MLP neurons of a small language model. Each row is named by its layer, matrix (up: input weights) and neuron, and shows model dimensions 16-79. Each number is 50 + 12 x the weight over its row's rms, rounded and kept within 0 to 99.
After each neuron's rows, "fires after" lists the tokens most often just before its 100 highest values on Wikipedia text that the model never trained on.

L2.up2016:63 39 51 32 59 44 66 59 55 39 43 63 53 57 22 48 34 34 25 39 32 47 40 39 42 49 32 50 78 61 37 32 55 49 57 45 53 46 69 34 41 55 55 60 54 56 38 63 46 60 39 59 42 63 41 50 56 38 55 54 53 51 50 54
fires after: " the", " a", " v", " his", "'s"

L2.up1950:58 62 33 40 37 38 60 50 61 56 38 22 40 24 41 51 47 58 52 52 49 61 48 45 40 61 68 40 51 46 56 53 44 60 40 63 43 61 52 41 38 28 46 56 55 46 46 63 77 47 50 70 50 63 53 52 36 61 55 48 43 54 59 50
fires after: "\n", "|"

L2.up8:49 56 57 39 58 56 44 51 51 53 44 68 62 57 41 54 50 55 34 61 40 55 52 34 60 46 54 17 41 21 37 52 50 57 52 52 60 57 40 39 52 45 24 51 59 57 46 51 37 25 56 61 50 60 69 55 60 52 58 21 51 45 67 33
fires after: "\n", " ="

L4.up1564:45 77 55 52 61 51 50 39 61 41 57 15 37 54 45 57 56 44 50 46 60 48 31 47 47 43 35 40 20 25 26 38 44 63 44 50 36 38 63 69 63 40 70 24 48 34 80 42 36 36 62 45 42 49 49 67 49 29 29 36 61 38 29 46
fires after: " |", "|", ";"

L4.up1368:45 45 49 53 55 44 51 38 36 49 60 53 46 79 52 50 37 37 50 42 53 40 37 44 48 33 51 35 47 51 64 64 54 47 52 70 53 51 56 50 57 54 48 23 47 42 57 63 62 52 48 64 61 42 48 70 64 62 37 51 43 53 70 32
fires after: " on", "On", " was", " to", " (born", " On"

L4.up1211:52 57 69 63 42 29 52 24 53 36 63 37 48 64 51 16 52 31 48 49 51 73 57 50 27 53 49 31 40 49 63 50 67 40 68 66 48 82 48 47 47 43 69 22 53 38 42 43 58 47 50 56 45 52 52 15 44 42 49 49 69 44 63 55
fires after: " to", " not"

L4.up893:43 21 44 63 40 57 51 40 51 45 71 43 53 35 51 58 55 39 41 46 59 46 38 25 49 84 34 40 55 19 53 57 16 41 45 41 60 60 45 40 41 51 65 23 59 53 67 54 63 54 49 23 57 55 40 46 43 61 49 45 42 56 49 56
fires after: " the", " an", " a"

L2.up510:63 43 55 47 44 59 77 51 62 48 41 48 61 24 43 68 71 53 49 64 42 55 59 39 53 46 13 31 58 51 67 52 53 53 59 57 53 71 40 40 59 46 33 64 71 39 53 75 71 44 32 45 43 48 51 41 53 36 82 49 48 60 43 55
fires after: " the", " as", " (A", " an", " a"

L4.up530:49 63 48 19 46 40 57 30 25 54 33 45 55 54 48 26 50 60 53 32 65 73 50 41 55 42 59 51 49 24 48 41 41 60 33 60 54 60 50 28 31 82 35 50 66 39 39 43 35 72 45 53 37 56 44 71 52 61 42 72 58 32 59 62
fires after: " in", " the", " on", " from", " for"

L4.up1409:58 33 66 48 19 56 33 48 49 42 60 22 60 52 34 51 62 42 68 28 46 60 47 57 25 43 45 38 61 28 55 39 59 50 86 55 57 53 57 41 35 41 63 62 54 56 51 35 56 50 55 49 63 41 75 42 40 68 39 48 52 56 70 59
fires after: " the", " a", " an", "s", "-year"

L4.up1600:65 49 34 44 19 54 65 41 57 55 44 42 60 50 32 24 70 60 40 40 48 46 35 54 46 54 44 59 62 49 40 50 44 47 64 41 56 51 66 47 72 32 37 46 52 55 60 61 33 47 32 53 46 72 33 54 42 56 41 60 38 56 61 60
fires after: " T", " F", " Z", " C", " Gu"

L2.up1902:55 58 48 50 56 63 52 45 50 43 52 41 33 67 27 36 63 53 21 54 42 52 59 51 53 57 62 66 54 40 59 68 41 43 45 69 57 65 57 53 55 30 43 58 64 19 68 52 44 62 47 56 50 53 44 71 54 77 36 40 56 50 40 47
fires after: " T", " C", "C", "c", "il", " c"

L2.up9:47 49 41 58 30 56 42 32 65 47 57 43 66 56 41 57 21 33 51 43 46 31 46 51 30 36 47 53 37 32 41 45 37 53 44 62 50 57 58 39 38 56 41 38 41 46 31 51 57 64 70 48 70 57 48 65 38 64 32 69 68 52 39 45
fires after: " of", " for", " in", " to", " at"

L4.up1802:41 46 47 35 34 60 52 34 48 58 64 36 51 43 60 52 59 66 36 56 54 70 60 47 65 56 34 56 47 36 49 49 54 56 41 51 59 54 51 60 43 65 71 42 62 54 35 49 48 49 51 32 46 68 90 63 47 44 49 32 33 00 60 44
fires after: " the", " mid-19", " from"

L4.up799:64 49 61 54 56 63 34 55 50 80 42 73 34 52 43 57 40 34 58 39 50 28 49 58 53 34 58 64 39 54 45 69 54 34 63 52 46 37 64 43 49 44 35 55 44 44 52 44 58 33 48 36 79 56 58 66 44 51 53 52 61 54 46 60
fires after: " |", " he", " 5", "h", " H"

L4.up1766:48 39 55 51 46 38 55 50 37 76 60 64 65 58 53 59 50 63 45 51 46 49 67 49 52 53 42 34 65 62 45 23 70 60 55 44 38 43 43 40 49 59 42 48 75 40 28 64 60 50 38 42 43 54 38 38 39 45 52 72 68 48 46 42
fires after: " the", " a", " The", " an"

L2.up697:64 40 49 53 43 52 43 27 52 41 37 53 54 48 40 84 42 63 46 47 39 43 28 24 58 78 28 57 46 26 40 45 31 36 53 63 50 47 51 27 50 56 37 33 49 45 36 44 52 34 56 29 61 51 72 51 64 60 56 47 56 43 55 52
fires after: " a", " an", " the"

L2.up1880:31 54 54 28 55 69 42 57 63 37 32 46 63 53 40 63 54 31 47 63 47 59 48 52 52 53 41 50 56 30 37 59 51 55 40 64 62 46 65 47 45 44 61 40 58 58 56 39 42 57 39 44 56 41 57 46 49 52 43 51 47 45 50 46
fires after: " the", " Verm", " Camb", "The", " Om"

L2.up470:35 58 54 39 72 57 50 71 70 61 50 57 56 74 51 54 29 54 35 50 38 40 53 53 53 76 46 57 66 33 38 30 74 43 36 69 71 38 33 60 63 60 74 45 53 76 49 50 58 58 45 69 59 76 53 57 59 61 60 45 34 45 54 74
fires after: " was", " is", " be", " were"

L4.up1881:25 54 41 53 57 51 50 58 35 60 45 46 45 56 43 48 60 49 53 65 54 46 47 52 58 38 49 42 39 30 55 49 49 29 47 60 24 64 48 60 80 54 48 66 58 51 69 54 47 17 52 64 48 42 46 61 72 58 47 53 54 62 52 52
fires after: "\n", "|---|---|---|---"

L4.up1407:59 67 71 46 62 73 36 47 46 47 46 45 55 57 45 78 58 45 58 44 73 43 42 54 43 59 49 37 52 43 39 51 53 59 32 62 42 39 62 65 55 28 42 61 51 37 61 49 51 46 43 50 54 33 35 44 45 68 38 35 51 44 22 60
fires after: " |"

L2.up425:48 50 39 31 67 40 33 68 47 48 61 39 42 49 39 60 48 39 71 34 55 41 46 53 59 51 57 34 49 38 67 62 27 25 72 83 44 50 55 57 34 42 27 57 44 68 58 47 56 43 53 48 55 67 38 67 56 47 41 53 62 52 39 44
fires after: "\n", "G", "P"

L4.up1720:47 45 56 50 52 45 47 59 42 43 42 41 66 50 43 48 48 30 44 39 52 59 52 54 58 60 49 40 52 56 51 68 45 67 39 52 45 45 49 71 46 43 61 46 49 89 32 55 89 52 53 66 54 39 38 53 44 64 56 37 55 39 59 39
fires after: " on", " the", " On"

L4.up1170:54 63 29 51 58 46 43 57 36 42 62 29 50 46 45 55 43 50 38 56 57 39 35 56 52 46 42 45 58 66 53 65 58 45 48 65 17 75 57 71 61 35 54 62 79 65 53 57 56 24 60 60 58 50 45 60 38 30 36 39 53 57 40 51
fires after: " |", "|", "-"

L4.up721:36 50 39 56 65 51 52 46 45 48 52 78 50 48 50 39 63 56 58 49 58 67 58 43 52 50 43 48 55 70 50 56 29 47 69 60 25 17 37 47 59 86 46 54 36 72 26 41 61 72 62 55 53 45 70 68 56 47 27 39 49 51 57 43
fires after: " |", " ISBN", ";", " 9", " "

L2.up80:41 57 48 40 38 56 36 53 73 49 47 55 40 47 43 53 40 57 64 38 53 41 66 59 54 69 47 39 44 52 51 62 56 31 31 30 45 31 54 57 61 64 82 72 51 54 36 45 58 11 45 73 75 59 53 39 62 64 38 54 39 72 48 61
fires after: " be", " was", " are", " is", " were"

L4.up526:23 51 54 60 46 70 48 47 53 61 44 40 45 45 25 50 47 44 53 68 63 38 64 40 45 55 54 45 57 38 58 50 69 49 53 54 43 25 70 46 42 34 59 49 54 58 34 44 59 72 59 55 40 42 66 71 33 35 33 44 32 50 36 51
fires after: " |", " years,"

L2.up1128:56 58 35 60 41 72 91 48 58 46 47 26 38 55 63 28 42 46 51 47 60 29 46 50 58 45 82 60 49 55 49 44 61 76 74 52 47 37 57 66 43 59 46 40 56 69 57 50 32 64 59 47 54 39 44 47 44 46 40 64 46 38 44 43
fires after: " the", " |"

L4.up268:44 50 48 41 64 59 49 62 54 53 48 37 56 34 43 57 51 28 53 39 39 78 51 43 56 52 54 54 45 50 35 42 40 54 58 56 26 73 64 40 80 45 46 53 37 60 31 60 45 48 40 62 53 63 46 39 51 48 55 77 50 38 54 40
fires after: " the", " T", " V", "T", " (S"

L4.up175:58 42 17 73 65 59 67 47 53 72 52 67 45 55 44 55 51 35 40 56 41 51 50 80 57 47 59 60 50 41 49 57 43 52 50 72 52 24 56 51 50 63 50 59 42 89 34 59 56 62 54 80 71 64 72 61 70 38 31 53 38 73 48 75
fires after: " |", " —", "+0"

L2.up1154:54 44 49 52 60 57 68 61 33 49 33 52 48 83 50 75 66 44 28 43 46 62 54 63 49 50 25 59 64 61 60 57 31 34 49 32 60 52 42 56 58 90 59 63 60 56 33 62 53 43 21 57 65 50 43 56 59 60 54 58 37 30 57 62
fires after: " the", "|", "-"

L2.up1357:51 56 45 37 34 58 36 55 55 53 40 65 58 52 55 63 53 56 66 31 58 49 61 31 60 50 47 33 40 52 60 62 44 58 54 42 49 69 57 44 52 37 51 57 23 51 56 12 67 66 60 61 51 76 50 46 48 62 55 59 22 24 38 21
fires after: "\n"

L4.up1240:43 42 20 63 48 43 60 54 62 63 39 53 57 31 60 32 63 49 27 41 52 43 38 57 30 55 68 61 50 45 43 38 50 30 67 55 55 28 57 49 42 68 69 72 41 87 52 53 43 59 50 60 63 75 48 63 27 29 31 49 52 55 63 55
fires after: " ", " |", " is", " was"

L2.up556:73 38 39 56 39 52 56 33 43 45 44 51 82 55 61 83 39 34 47 53 46 50 42 66 38 56 59 56 47 58 31 58 50 47 48 68 44 45 60 40 55 51 44 51 39 36 51 56 34 69 54 46 50 60 42 48 58 59 54 49 45 30 57 56
fires after: " the", " a", " its"

L2.up663:66 33 56 48 42 65 55 31 51 44 51 50 47 61 39 46 58 58 43 44 44 53 56 65 58 49 38 56 55 38 35 57 51 66 50 51 61 61 53 55 57 63 44 34 46 43 50 49 60 45 48 54 39 58 69 76 54 50 55 61 45 49 44 59
fires after: " the", " The", " F", " COVID-19"

L4.up940:57 38 73 64 70 44 52 50 53 33 31 22 44 39 44 57 48 35 42 63 48 75 31 50 56 34 48 57 60 45 46 69 47 52 58 43 41 87 53 51 22 98 59 44 43 55 53 58 38 47 27 63 53 54 69 33 38 49 68 52 61 67 58 55
fires after: " the", "b", " a", " its", " an"

L2.up214:36 59 46 32 33 29 23 34 54 46 42 37 55 56 47 64 39 36 48 50 51 45 43 47 68 54 51 57 63 50 45 60 28 50 34 44 67 66 48 59 54 54 50 36 63 53 51 47 52 49 40 51 38 68 69 60 42 51 50 52 45 57 42 52
fires after: " the", " The", "|"

L4.up712:40 35 46 40 65 35 33 43 27 47 69 69 48 46 36 47 79 51 46 43 47 52 58 54 48 27 46 51 49 55 67 49 54 47 57 44 54 41 50 36 64 57 39 44 60 40 46 60 55 17 36 38 47 41 49 45 61 50 53 49 51 70 35 52
fires after: "\n", " ", "om", "erg"